{"n_layer": 12, "d_model": 192, "n_head": 6, "n_kv_head": 6, "head_dim": 64, "d_mlp": 768, "vocab_size": 776, "activation": "gelu", "norm": "layernorm", "norm_place": "pre", "norm_eps": 1e-06, "positions": "rope", "rope_base": 10000.0, "rope_fraction": 0.25, "qk_norm": false, "attn_scale": 0.125, "bias": "all", "tie_embeddings": false, "parallel_block": false, "init": "normal", "init_std_qkv": 0.0319, "init_std_o": 0.0046, "init_std_up": 0.0319, "init_std_down": 0.00325, "init_out_by_depth": true, "optimizer": "muon_variant", "lr": 0.00496, "lr_mult_o": 3.0, "beta1": 0.95, "lr_head": 0.00319, "grad_clip": 1.0, "warmup_steps": 200, "schedule": "cos", "final_lr_fraction": 0.0, "batch_tokens": [8192, 16384, 24576], "seq_len": 384, "doc_mask": true, "z_loss": 0.0001, "train_tokens": 228300000, "steps": 15143, "dataset": "wikipedia_en"}
MLP neurons of a small language model. Each row is named by its layer, matrix (up: input weights) and neuron, and shows model dimensions 0-95. Each number is 50 + 10 x the weight over its row's rms, rounded and kept within 0 to 99.
Before each neuron's rows, "fires on" lists the tokens most often at its 100 highest values on Wikipedia text that the model never trained on.

fires on: "s", "a", "n", "i", "e"
L6.up253:43 61 51 57 45 41 69 46 53 52 73 40 50 39 35 49 52 69 72 51 63 36 55 47 38 49 58 49 48 43 35 53 32 61 41 49 50 58 60 52 60 53 55 41 43 50 50 53 53 65 52 52 53 61 52 41 62 48 43 35 44 49 53 30 63 48 57 34 46 67 53 40 56 57 46 45 58 50 47 47 45 25 44 61 31 40 45 54 53 55 56 46 57 64 62 47

fires on: "=", "|", "\n", "r"
L2.up700:51 48 37 61 37 50 59 43 62 50 44 37 69 57 64 32 39 51 49 60 48 58 41 56 67 49 46 70 51 49 59 25 33 63 48 48 43 50 54 52 39 50 55 56 49 48 48 36 52 58 46 58 49 53 38 51 56 71 59 30 43 49 48 54 67 63 50 46 37 35 62 63 50 61 38 31 34 41 49 41 41 60 68 57 54 59 51 39 49 43 60 61 41 48 54 42

fires on: "a", "o", " ", "e", "n"
L8.up499:34 46 52 37 41 49 54 41 33 57 55 55 53 52 54 57 53 49 43 50 46 64 31 57 50 44 50 55 41 47 59 48 39 43 59 46 52 42 40 69 46 64 50 39 59 47 38 54 57 55 24 62 47 38 60 45 61 48 46 66 48 56 47 29 42 41 39 50 40 52 40 59 54 40 57 58 49 69 53 41 45 56 30 52 63 51 73 46 55 55 46 51 60 39 49 45

fires on: ".", "|"
L6.up629:66 42 54 36 29 42 57 47 42 51 53 51 38 52 34 57 21 68 50 59 49 50 46 52 52 49 57 37 58 31 51 43 56 50 54 57 35 57 36 53 42 62 50 57 32 54 52 38 69 47 65 48 66 40 52 48 39 35 61 59 52 50 46 68 46 66 67 48 56 48 45 37 56 55 35 54 52 63 56 66 47 51 34 51 57 39 40 58 37 49 62 38 48 62 39 30

fires on: "e", "r", "l", "z", "c"
L3.up512:49 51 47 58 50 56 63 79 48 45 42 68 39 49 64 53 36 43 39 57 43 51 49 46 40 38 36 46 50 49 47 68 61 54 40 62 50 38 62 59 58 56 47 79 56 38 40 39 58 34 57 34 68 62 45 35 44 66 61 51 39 47 40 51 53 42 50 56 63 53 39 46 28 57 51 41 56 36 65 68 46 58 32 44 49 60 42 52 57 65 45 60 60 42 59 47

fires on: "e", "u", "a", "g", "c", "r"
L8.up31:39 39 51 56 62 54 53 53 59 61 44 62 60 65 45 36 48 29 63 55 51 55 51 47 53 62 45 42 50 55 56 63 50 31 67 26 43 63 56 45 56 54 59 32 54 45 53 54 43 59 47 59 59 51 51 40 45 54 48 27 61 51 58 61 58 61 46 26 29 46 55 43 49 60 51 61 54 64 47 36 36 53 41 60 55 48 48 33 56 70 56 42 64 57 56 39

fires on: "e", "p", "o", "u", "n", "r"
L6.up500:50 38 35 51 41 54 51 50 50 51 56 65 48 25 44 53 59 48 49 37 62 31 64 47 46 63 32 38 41 61 46 57 55 43 68 52 59 48 35 44 61 50 49 48 49 41 43 47 47 37 52 55 44 52 59 57 51 36 61 51 64 55 62 62 38 37 65 47 41 56 31 47 48 35 62 59 52 58 28 47 49 52 53 41 67 39 49 29 51 35 61 49 56 50 55 38

fires on: "\n", "n", "8", ".", "o", "0"
L2.up265:62 61 58 56 37 43 68 55 54 62 43 40 48 58 47 48 54 45 40 38 63 45 58 41 53 56 52 50 49 43 45 42 54 40 37 54 73 56 59 40 32 54 64 43 45 68 42 57 52 44 47 35 48 43 25 58 59 50 42 55 39 67 52 40 37 57 53 51 56 50 30 63 54 51 36 63 38 33 68 53 59 56 40 53 78 47 41 57 53 61 55 56 43 47 46 35

fires on: "|", "r", "a", "v", "o", "i"
L6.up125:60 40 49 49 33 52 41 42 68 36 55 49 43 40 45 51 51 42 43 45 63 25 55 56 39 45 56 47 43 37 47 54 50 64 57 40 44 58 34 47 48 42 48 51 43 59 43 56 63 46 62 60 52 50 60 51 35 27 71 50 33 45 65 43 63 47 62 40 56 62 51 36 44 51 39 61 38 58 44 55 40 39 48 60 48 40 39 52 53 72 45 59 42 55 47 39

fires on: "'", "n", "u"
L3.up491:58 53 58 49 48 42 62 63 33 37 56 46 67 63 53 45 37 53 42 55 45 49 51 45 59 58 42 36 26 54 42 41 61 29 54 56 58 42 40 58 55 59 41 51 60 54 47 42 56 55 43 64 69 47 43 45 57 57 43 39 51 37 54 47 60 52 60 53 51 73 39 54 51 60 41 44 49 39 63 43 36 61 34 47 31 37 48 52 70 55 39 53 49 39 53 60

fires on: " "
L8.up546:50 30 54 40 50 39 67 41 54 36 51 55 52 54 51 43 69 45 50 50 75 42 56 50 89 57 64 43 42 69 48 39 50 49 57 57 54 59 54 55 54 55 49 42 49 56 43 53 69 53 46 60 47 28 62 58 47 37 40 54 51 54 69 38 50 46 66 46 33 50 54 41 43 33 43 39 55 47 60 57 46 64 48 49 48 50 50 60 49 73 55 52 42 43 48 39

fires on: ",", "\n"
L2.up41:50 25 57 48 60 49 34 59 52 38 47 53 63 47 29 56 41 59 51 43 49 55 53 48 68 52 36 45 57 60 53 61 51 44 39 59 29 33 54 64 58 42 57 52 56 38 34 48 54 43 58 50 44 42 32 64 53 45 63 45 43 52 49 57 75 50 57 61 66 41 54 48 50 56 50 64 58 49 49 51 61 73 44 47 59 39 68 58 41 47 48 56 39 34 44 59

fires on: "f", "t", "i", "g", "v", "p"
L8.up329:62 55 30 59 56 41 47 31 40 53 30 45 34 55 51 59 46 44 55 45 53 61 52 65 38 52 47 25 41 48 61 49 46 63 39 39 50 72 53 64 55 42 64 47 61 39 46 31 44 46 60 40 59 46 50 56 46 34 49 49 30 38 42 44 51 69 46 74 52 47 54 50 65 60 59 54 75 60 51 38 45 58 41 33 45 46 49 45 53 66 54 59 51 60 70 42

fires on: "\n", "ê"
L2.up232:50 50 64 40 46 35 57 64 58 44 42 50 51 38 60 37 41 51 56 42 41 57 38 51 58 44 57 36 40 60 54 42 47 71 57 56 46 60 40 61 52 46 62 66 67 47 55 73 67 63 54 67 53 45 44 66 58 43 57 43 28 59 53 38 33 25 57 30 43 63 56 33 48 53 21 62 36 50 42 55 51 43 59 45 48 65 54 63 47 51 38 44 48 67 53 49

fires on: "a", "d", "s"
L4.up567:40 38 37 63 62 61 55 61 55 48 46 53 65 48 52 68 52 36 57 42 62 39 60 43 51 40 39 46 44 48 42 48 55 59 45 60 59 36 74 57 61 53 51 34 42 41 49 46 48 60 63 47 45 55 62 45 37 42 43 30 37 49 60 44 61 57 56 51 45 60 26 47 49 60 46 60 46 51 65 68 35 44 52 61 50 39 54 52 49 57 55 59 48 50 58 38

fires on: "\n", "(", "n"
L2.up3:54 34 51 37 40 64 41 52 61 48 47 48 44 56 38 51 45 60 40 69 28 44 54 55 58 44 59 41 47 43 41 33 42 49 54 33 44 43 60 44 44 45 51 61 55 38 40 51 61 33 40 59 44 58 26 43 70 61 59 36 41 55 47 47 49 56 65 61 40 45 55 37 53 69 58 50 54 41 48 44 40 63 68 52 57 49 50 47 51 44 36 60 55 37 38 64

fires on: "r", "e", "v", "u", "9"
L3.up546:62 55 43 44 56 40 51 47 55 48 31 46 62 66 47 49 39 50 40 40 42 52 45 45 50 53 36 54 63 45 63 62 49 51 63 32 50 55 50 51 71 79 61 45 50 31 61 43 50 44 36 56 32 38 50 38 60 62 48 40 51 60 54 58 59 59 32 56 48 47 54 48 45 59 46 80 49 57 62 46 50 61 39 53 37 39 40 54 42 56 42 43 61 67 48 53

fires on: "."
L2.up377:83 48 47 42 36 54 72 44 54 53 49 57 58 56 48 48 44 44 67 54 62 44 53 38 39 31 53 36 51 63 61 42 58 51 40 49 41 58 46 37 33 50 29 41 37 68 28 51 65 53 57 51 55 55 60 51 36 30 50 61 59 44 56 49 59 43 63 51 59 49 47 55 69 56 51 58 37 49 68 65 51 42 39 53 52 37 39 58 56 49 50 62 46 53 40 48

fires on: "t", "d", "g", "e", "I", "b"
L6.up573:61 32 48 48 59 50 45 53 47 52 45 53 40 37 31 54 54 65 42 33 31 60 40 56 46 25 50 70 56 49 50 53 56 43 59 44 35 44 39 36 42 64 57 47 53 31 47 52 32 34 51 60 51 60 62 48 54 59 71 40 69 58 44 47 53 56 45 41 47 56 46 44 41 39 34 54 52 54 53 47 69 56 39 58 49 55 57 33 33 67 45 30 52 50 52 68

fires on: "t", "o", "i", " ", "c"
L4.up123:43 43 51 41 57 71 50 52 45 65 54 31 53 53 51 54 65 28 50 46 50 49 54 58 55 52 48 38 43 58 50 50 40 54 58 55 28 68 35 57 36 56 56 67 40 55 52 53 51 40 63 44 33 42 52 57 44 65 45 72 48 49 44 47 50 39 32 57 55 52 51 52 33 58 49 52 48 63 60 38 62 59 44 67 37 46 46 53 53 63 28 38 54 57 33 56

fires on: "a", "f", "w", "u", "i"
L4.up131:71 49 58 51 38 59 45 36 54 50 49 65 43 54 40 48 53 35 62 42 50 38 40 57 55 48 38 29 46 37 50 71 60 52 26 34 57 62 41 47 67 43 54 54 44 46 60 63 42 52 54 48 57 42 45 39 31 49 58 61 64 59 55 68 46 65 32 38 50 44 51 65 49 38 66 47 49 38 64 48 42 29 61 58 55 40 62 49 47 57 48 47 38 39 54 43

fires on: "u", "a", "i", "m"
L8.up706:45 66 46 65 41 46 55 54 67 46 50 68 40 53 71 39 33 37 50 61 49 54 49 49 47 66 48 48 57 16 46 60 66 51 51 40 41 43 32 72 55 27 39 44 46 45 49 57 38 42 43 42 41 56 55 52 58 53 59 55 53 74 67 52 65 51 60 33 31 50 63 52 41 49 60 70 51 50 50 53 48 40 54 35 55 42 51 52 49 50 33 46 44 36 68 45

fires on: "t", "g", "d"
L3.up278:37 42 59 68 54 42 61 48 50 41 44 53 46 70 44 64 51 46 27 26 46 34 45 52 40 55 32 53 36 65 50 63 62 49 59 65 45 33 58 48 48 53 51 64 61 60 57 46 44 37 35 53 50 56 63 61 44 51 55 58 63 51 40 57 35 42 35 37 53 47 52 51 39 68 56 49 58 58 42 64 57 56 52 44 42 55 65 48 24 69 35 44 61 58 54 63

fires on: "u", "g", "o", "i", "r"
L8.up406:45 52 54 50 50 61 45 54 67 52 46 34 53 31 43 69 49 52 69 46 37 67 55 50 57 34 44 48 36 44 51 60 57 59 55 52 40 52 61 53 71 45 39 62 50 55 41 59 40 27 46 63 47 61 64 58 50 60 56 48 25 49 52 59 46 55 57 56 62 52 44 60 35 35 53 56 37 54 56 42 59 39 50 38 53 39 44 46 41 58 46 57 59 50 61 45

fires on: "t", "v", "l", "'", "r", "e"
L3.up150:39 46 65 50 46 49 46 51 58 59 56 59 52 49 54 52 31 41 47 47 33 57 49 49 28 61 38 56 72 65 42 53 46 61 57 36 31 49 68 67 61 53 42 62 58 49 53 62 64 56 42 57 44 50 59 47 43 41 42 55 56 30 59 48 37 54 64 28 42 44 48 48 38 53 53 53 59 55 57 57 46 56 41 48 41 45 44 54 59 45 43 51 59 46 57 65

fires on: "r", "s", "d", "g", "i", "h"
L6.up264:57 50 50 35 37 42 50 57 59 41 41 47 62 36 37 47 54 40 52 46 52 46 64 44 63 46 32 52 52 41 52 54 43 43 49 66 66 35 45 57 45 43 40 34 58 64 51 57 32 57 59 53 60 33 39 49 54 52 52 44 45 51 56 25 53 55 33 53 43 54 54 70 47 44 48 66 51 48 60 65 46 49 50 40 65 48 66 42 59 40 70 42 33 53 40 50

fires on: "\n", ":"
L2.up459:46 50 62 66 53 53 61 73 49 41 52 21 50 60 53 31 62 52 29 62 29 36 49 52 50 50 53 41 42 71 40 49 31 45 65 58 53 53 50 56 44 57 78 52 61 38 43 53 65 53 42 69 42 59 54 41 65 50 59 51 43 57 29 43 56 52 48 56 52 31 56 43 46 53 69 69 53 53 35 66 47 55 75 56 43 62 63 45 27 50 54 53 50 51 43 48

fires on: "l", "r", ".", "\"", "2", "\n"
L3.up511:47 45 58 57 27 46 52 51 46 45 48 47 36 53 62 57 44 50 71 52 41 57 62 62 57 47 47 41 58 45 51 46 37 55 53 31 39 56 58 47 45 53 51 63 43 69 65 39 59 51 47 50 56 48 46 37 40 34 46 52 71 43 39 55 46 42 53 45 39 52 67 52 29 56 52 30 50 51 69 76 41 57 51 58 31 40 48 42 46 53 42 60 52 54 65 55

fires on: "g", "o", "u", "n", "h"
L3.up363:45 47 66 45 46 51 47 36 37 53 56 41 58 51 47 33 66 31 35 44 55 42 54 48 40 84 30 48 31 47 43 60 44 56 61 54 59 30 37 43 54 36 51 46 52 54 51 33 51 54 51 58 54 40 54 59 46 61 59 45 26 55 52 50 34 41 63 50 57 50 52 37 67 51 68 45 66 55 56 49 63 70 46 45 35 55 51 53 58 50 43 65 53 59 38 63

fires on: "n", "t", "e", "a", "b", "r"
L6.up50:31 55 41 78 56 43 53 58 60 41 43 55 62 64 52 40 57 41 37 43 44 52 47 52 43 39 47 48 53 53 67 66 46 45 65 47 56 47 49 47 74 64 38 36 61 24 43 53 38 47 54 42 36 53 54 38 56 69 48 55 35 48 43 55 57 48 60 37 50 29 46 58 42 49 55 52 75 64 45 47 57 29 47 59 52 57 66 39 51 58 49 46 59 74 29 42

fires on: "\n", "-", "="
L8.up592:37 53 57 32 53 47 45 47 49 40 55 55 42 52 40 45 64 46 52 56 48 54 15 38 46 32 59 55 42 64 58 46 49 40 41 50 44 66 62 70 67 46 46 44 58 58 45 57 46 43 62 48 42 56 61 57 48 52 31 41 64 67 60 33 37 33 37 32 35 49 59 47 54 52 36 58 59 50 49 29 68 59 45 34 47 59 51 65 61 53 55 54 50 61 57 49

fires on: "n", "r", "l", "o", "u", "i"
L3.up211:34 64 49 30 75 69 39 62 55 57 40 38 64 53 36 65 46 61 46 60 37 42 38 53 51 34 43 49 56 43 48 52 38 59 60 34 45 47 38 43 73 55 53 50 56 49 68 57 48 53 59 66 37 57 54 59 66 59 41 30 50 42 37 59 37 58 64 56 41 53 55 53 55 48 59 64 53 64 54 48 44 40 47 41 50 38 39 45 46 42 39 66 58 43 35 34

fires on: "r", "g", "m", "d", "i"
L4.up458:50 53 61 56 44 57 58 42 53 46 39 63 55 41 50 48 56 50 35 46 23 47 46 33 48 57 27 44 54 50 61 57 56 62 66 50 48 56 44 60 33 37 51 63 61 44 39 46 38 59 49 44 54 47 40 47 58 42 42 46 43 50 52 31 38 67 38 45 63 41 50 45 57 56 43 53 46 37 59 48 53 50 58 49 49 49 43 43 62 61 65 40 53 57 33 59

fires on: "d", "h", "o"
L4.up421:57 47 51 56 53 52 49 67 50 50 35 48 56 67 54 47 66 47 42 47 60 37 45 50 60 41 16 38 41 37 54 51 51 48 51 58 68 44 56 45 44 50 37 48 59 46 47 68 53 49 43 28 54 55 41 43 53 50 50 38 56 57 73 57 49 36 52 40 61 58 42 55 50 51 60 51 57 47 52 46 58 49 46 43 70 42 58 51 52 50 45 49 46 41 64 50

fires on: "\n", ":"
L2.up553:51 48 59 45 66 56 53 66 49 53 46 51 34 42 61 41 68 50 31 48 42 34 40 63 63 51 51 43 50 52 40 56 54 57 48 67 43 51 50 53 56 53 60 52 72 35 63 70 54 54 60 51 43 51 49 33 58 49 45 44 50 59 32 52 48 52 66 57 39 47 54 29 38 46 71 56 42 36 52 59 41 40 53 53 33 57 52 57 31 55 60 47 60 61 53 48

fires on: "\n", "-"
L2.up371:45 35 50 50 64 54 46 60 42 68 51 46 46 53 60 61 44 43 46 58 63 82 43 61 64 60 44 34 54 56 54 57 38 64 56 42 40 56 43 48 61 57 74 45 85 30 49 64 57 57 47 52 48 52 54 67 47 64 57 32 50 47 47 50 46 33 63 50 33 60 46 37 43 66 59 41 49 43 27 35 42 59 57 46 62 45 52 43 41 55 54 56 56 48 42 59

fires on: "y", "m", "s", "g", "x"
L6.up744:42 31 40 48 51 45 68 46 57 63 47 59 55 53 49 68 40 26 59 44 57 43 56 42 41 40 40 46 49 36 50 54 49 44 52 47 63 44 59 58 35 64 55 45 55 50 21 44 49 62 62 44 56 48 46 53 44 61 58 51 65 54 58 49 64 48 45 38 45 63 44 53 49 42 51 33 43 38 62 63 61 52 42 47 49 51 59 62 61 52 61 59 45 36 59 62

fires on: ".", "f", "s"
L6.up316:56 61 51 55 34 32 58 54 44 49 53 60 47 64 46 43 32 54 45 62 51 44 41 39 53 41 56 65 39 47 60 44 44 48 44 48 43 55 57 47 61 55 43 49 42 47 37 48 52 48 34 55 44 42 35 53 35 47 40 33 56 63 56 74 50 71 56 42 47 69 50 67 60 60 42 54 50 60 72 74 48 55 45 37 54 39 61 51 25 50 65 56 63 54 55 43

fires on: "o", "u", "i", "a", "l", "e"
L8.up74:49 20 54 52 28 47 55 53 60 42 35 44 42 51 72 47 59 49 32 46 44 44 61 38 57 59 43 38 51 58 45 76 54 73 46 43 27 50 44 57 70 50 59 38 62 46 48 62 35 46 50 48 46 63 58 39 47 43 37 45 32 40 58 62 40 62 41 47 63 54 47 60 29 59 47 61 40 50 36 62 39 52 44 54 41 58 46 24 52 41 42 55 57 60 54 54

fires on: "m", "1", "b", "n", "y", "u"
L4.up193:51 42 54 52 63 65 54 45 59 50 45 70 61 45 37 15 67 56 56 48 44 39 67 49 38 47 50 46 51 47 38 40 35 44 66 54 50 45 42 51 42 48 55 32 45 58 61 53 68 41 71 67 61 27 43 46 57 57 33 41 74 41 45 54 44 52 55 52 51 51 62 50 60 49 40 65 47 41 63 47 66 63 56 53 37 60 39 46 51 54 63 71 40 36 47 42

fires on: "=", "\n", "'", ")"
L4.up398:39 49 48 30 70 60 39 44 57 35 58 73 36 50 52 50 52 46 67 58 60 36 38 48 61 51 51 53 54 61 54 42 55 70 48 39 60 47 65 48 55 60 32 42 55 45 43 46 40 44 68 29 28 52 55 43 48 28 57 57 42 50 55 43 67 31 42 52 49 48 47 39 54 36 54 70 45 50 32 37 56 56 67 55 34 45 45 53 53 40 48 52 48 65 40 60

fires on: "e", "m", "g", "t", "h"
L6.up562:53 37 41 59 57 38 52 46 40 45 67 30 49 50 62 55 64 38 48 47 60 52 55 62 49 50 47 49 34 51 62 60 57 65 56 45 53 42 48 40 56 50 48 39 72 62 38 53 52 44 50 52 50 53 32 34 38 53 77 47 53 51 56 50 55 43 47 62 51 56 36 34 44 32 57 49 62 51 53 38 67 63 58 34 39 58 56 56 39 31 45 52 50 60 54 61

fires on: "o", "a", "u", "h", "r"
L8.up382:67 60 76 51 38 60 36 70 42 51 39 58 46 57 38 48 29 51 41 62 54 52 49 39 37 45 58 31 63 56 36 67 47 56 56 42 40 48 44 51 69 47 46 50 53 44 45 55 51 42 44 43 46 50 38 55 47 48 64 48 53 51 61 43 64 52 35 36 50 77 45 41 40 46 70 59 54 61 62 40 57 66 55 50 59 42 58 35 41 54 41 39 45 53 68 63

fires on: "e", "r", "i", "v", "g"
L6.up166:48 50 50 39 36 46 48 39 41 57 35 61 50 54 66 59 50 39 33 38 54 59 36 35 29 50 40 31 53 43 58 59 53 78 60 45 42 57 49 56 53 65 54 57 55 17 27 58 48 33 44 39 62 55 51 57 47 49 58 55 38 31 42 39 63 51 55 60 52 52 62 26 45 57 61 43 48 61 43 47 33 52 57 52 56 61 60 34 49 55 56 55 70 52 52 67

fires on: "m", "r", "b", "d"
L4.up534:64 58 40 52 59 22 35 49 39 57 36 51 45 49 33 62 46 69 41 56 47 56 39 38 59 55 41 75 47 49 61 59 57 35 61 36 49 52 27 38 50 60 55 29 42 38 54 49 37 63 52 68 47 78 35 40 52 51 64 45 63 47 49 49 48 30 52 56 43 39 58 64 43 41 47 62 52 51 51 42 53 53 56 59 35 47 53 50 44 57 61 48 59 49 40 45

fires on: "u", "e", "p", "h"
L4.up10:46 32 46 37 43 52 30 46 62 63 49 40 56 67 47 47 35 29 55 54 56 49 47 42 44 49 34 39 59 53 53 45 39 39 59 38 44 58 37 59 62 53 52 63 60 56 54 60 39 56 65 59 52 48 54 42 56 64 42 53 61 66 50 54 62 58 62 53 38 43 76 40 40 43 51 57 69 70 46 41 48 42 58 52 46 42 45 41 46 37 45 68 50 57 52 48

fires on: "c", ".", " ", "a", "u"
L6.up673:37 40 57 55 44 63 61 67 49 57 38 41 48 58 42 41 31 49 47 50 53 40 55 45 59 71 52 61 45 78 51 55 50 63 52 49 46 56 63 53 65 41 64 51 52 69 39 39 39 50 64 67 57 67 45 62 43 45 56 54 62 50 53 47 35 53 39 37 36 66 69 58 55 70 47 55 45 63 60 66 47 33 28 51 64 52 49 34 48 61 60 52 57 55 41 41

fires on: "j", "q"
L3.up58:54 63 61 34 48 33 52 45 35 51 47 42 31 56 53 49 84 41 36 51 52 44 47 38 53 62 55 45 48 49 61 63 42 40 61 42 52 48 67 58 57 59 38 30 35 54 45 61 54 55 47 51 49 64 28 56 58 29 43 53 40 40 62 38 47 40 50 48 55 58 59 58 44 52 47 35 60 39 52 71 64 52 60 47 42 44 54 63 56 59 49 58 41 68 38 38

fires on: " "
L8.up389:46 31 63 28 40 53 45 41 45 73 48 42 44 50 55 42 48 40 48 36 68 48 52 37 62 44 43 57 43 59 40 54 37 56 53 41 50 54 53 40 53 62 53 53 40 53 45 69 63 47 40 52 42 46 54 50 51 49 45 54 46 42 56 61 46 67 44 39 42 40 48 58 47 41 50 50 52 64 60 46 41 54 28 68 63 56 44 64 53 60 31 42 66 51 58 39

fires on: "r", "l", "o", "e", "p"
L8.up244:44 45 57 64 56 59 58 49 46 48 50 26 51 63 42 51 61 41 44 63 54 48 66 41 48 31 38 23 51 43 73 42 58 50 66 35 56 57 45 56 50 60 47 38 55 50 38 44 30 61 29 54 62 42 44 41 44 45 43 50 52 65 60 58 56 47 51 53 49 67 46 61 45 30 58 52 48 43 54 41 48 61 42 56 58 55 39 45 64 42 50 50 67 45 36 46

fires on: "1", "u", "k", "o", "r"
L3.up133:54 54 55 40 60 52 53 52 46 52 51 47 50 52 45 39 54 29 50 61 53 43 56 55 51 60 50 52 45 37 63 25 51 45 51 43 47 37 18 54 52 67 72 49 53 45 50 60 32 47 42 61 53 68 47 44 53 62 66 51 53 38 49 47 65 36 45 30 41 44 55 59 50 51 52 38 68 50 45 41 42 48 50 49 55 56 78 52 61 36 51 44 48 32 51 37

fires on: "r", "d", "n", "u", "t"
L6.up280:52 45 50 46 67 62 50 51 68 46 48 51 60 47 46 38 70 57 32 59 52 44 53 35 60 60 20 60 38 46 46 55 59 35 73 54 56 40 47 48 45 59 52 49 64 48 60 58 45 39 49 72 57 42 41 63 43 50 58 58 54 48 60 45 52 47 57 27 44 53 47 53 56 42 43 59 42 35 48 62 36 65 38 48 53 52 62 53 76 48 62 65 48 49 50 42

fires on: "i", "e"
L8.up20:31 45 45 43 58 52 35 41 40 69 46 44 45 49 50 54 65 39 50 44 57 36 56 42 45 57 56 47 63 60 64 35 53 54 51 49 36 47 38 56 61 52 70 41 52 24 56 44 58 59 33 37 40 68 54 67 60 44 59 32 37 39 42 47 45 43 53 65 49 57 60 46 66 41 45 40 48 58 45 41 51 60 54 35 52 53 42 56 50 58 38 57 47 43 44 62

fires on: "-", "g", "o", "T", "O", "a"
L3.up728:49 48 51 45 52 55 45 47 62 55 52 48 45 48 55 50 55 54 50 46 49 58 38 54 44 62 44 50 48 41 52 67 47 48 35 46 61 41 49 34 59 51 38 43 47 59 53 29 54 37 67 38 64 47 58 44 47 60 55 53 37 50 45 36 37 39 65 48 47 52 45 49 71 44 45 68 41 37 42 41 56 58 56 36 49 56 44 50 50 58 58 59 55 44 49 41

fires on: "r", "t", "o", " ", "e", "b"
L8.up42:52 43 58 54 48 50 53 53 46 45 55 56 51 45 43 51 36 39 30 46 28 44 59 62 55 43 44 51 49 59 51 61 43 38 51 51 46 55 52 54 37 42 62 52 45 29 44 41 48 48 25 48 58 60 73 36 60 55 62 51 48 40 45 49 60 53 55 39 40 58 46 58 45 40 58 49 46 39 53 42 72 48 24 54 51 63 45 39 67 54 49 46 33 56 34 70

fires on: "i", "t", "r", "v"
L6.up610:40 61 46 33 48 68 51 75 53 55 36 62 44 33 51 52 65 45 58 51 40 49 59 53 41 31 58 53 46 45 48 42 42 41 49 59 29 51 55 59 76 59 50 51 40 61 62 44 42 51 33 55 33 57 40 58 55 56 61 60 35 53 66 45 36 46 69 42 48 37 55 44 43 64 35 70 49 50 55 53 48 31 57 55 65 47 60 43 63 50 39 57 43 58 49 24

fires on: "j"
L2.up59:48 56 64 48 58 28 52 43 41 48 53 42 35 51 48 37 62 66 60 60 54 50 57 31 58 40 50 40 52 48 39 58 51 49 40 33 31 59 54 58 42 74 55 49 47 55 54 61 57 50 45 43 46 57 27 61 66 44 48 57 55 49 38 39 39 54 47 40 56 33 62 57 46 51 39 35 70 48 45 65 63 52 58 48 44 70 46 51 54 53 42 35 66 68 51 36

fires on: "m", "n", "d", "t", "s"
L4.up119:37 45 40 69 63 51 53 28 57 61 65 45 54 62 41 55 16 39 51 48 64 48 56 43 61 55 51 34 44 62 30 53 48 36 47 58 44 34 43 57 55 66 39 24 42 46 62 60 50 55 52 39 37 45 32 36 35 48 51 44 54 49 66 42 51 61 57 44 62 62 51 47 44 57 56 42 37 52 71 47 43 45 54 55 39 53 37 62 45 47 51 37 39 47 54 56

fires on: "n", "e", "d", "t", "o"
L3.up347:47 49 65 45 47 52 47 58 53 52 56 46 78 64 47 45 65 46 56 55 44 36 57 47 50 39 32 27 58 21 53 58 41 50 57 60 53 46 61 31 53 62 57 49 54 43 51 61 59 50 37 40 68 45 50 60 43 47 48 49 35 62 52 39 27 46 49 44 69 57 54 38 53 54 51 64 49 52 53 51 38 55 37 64 71 68 47 66 52 48 47 58 40 56 64 50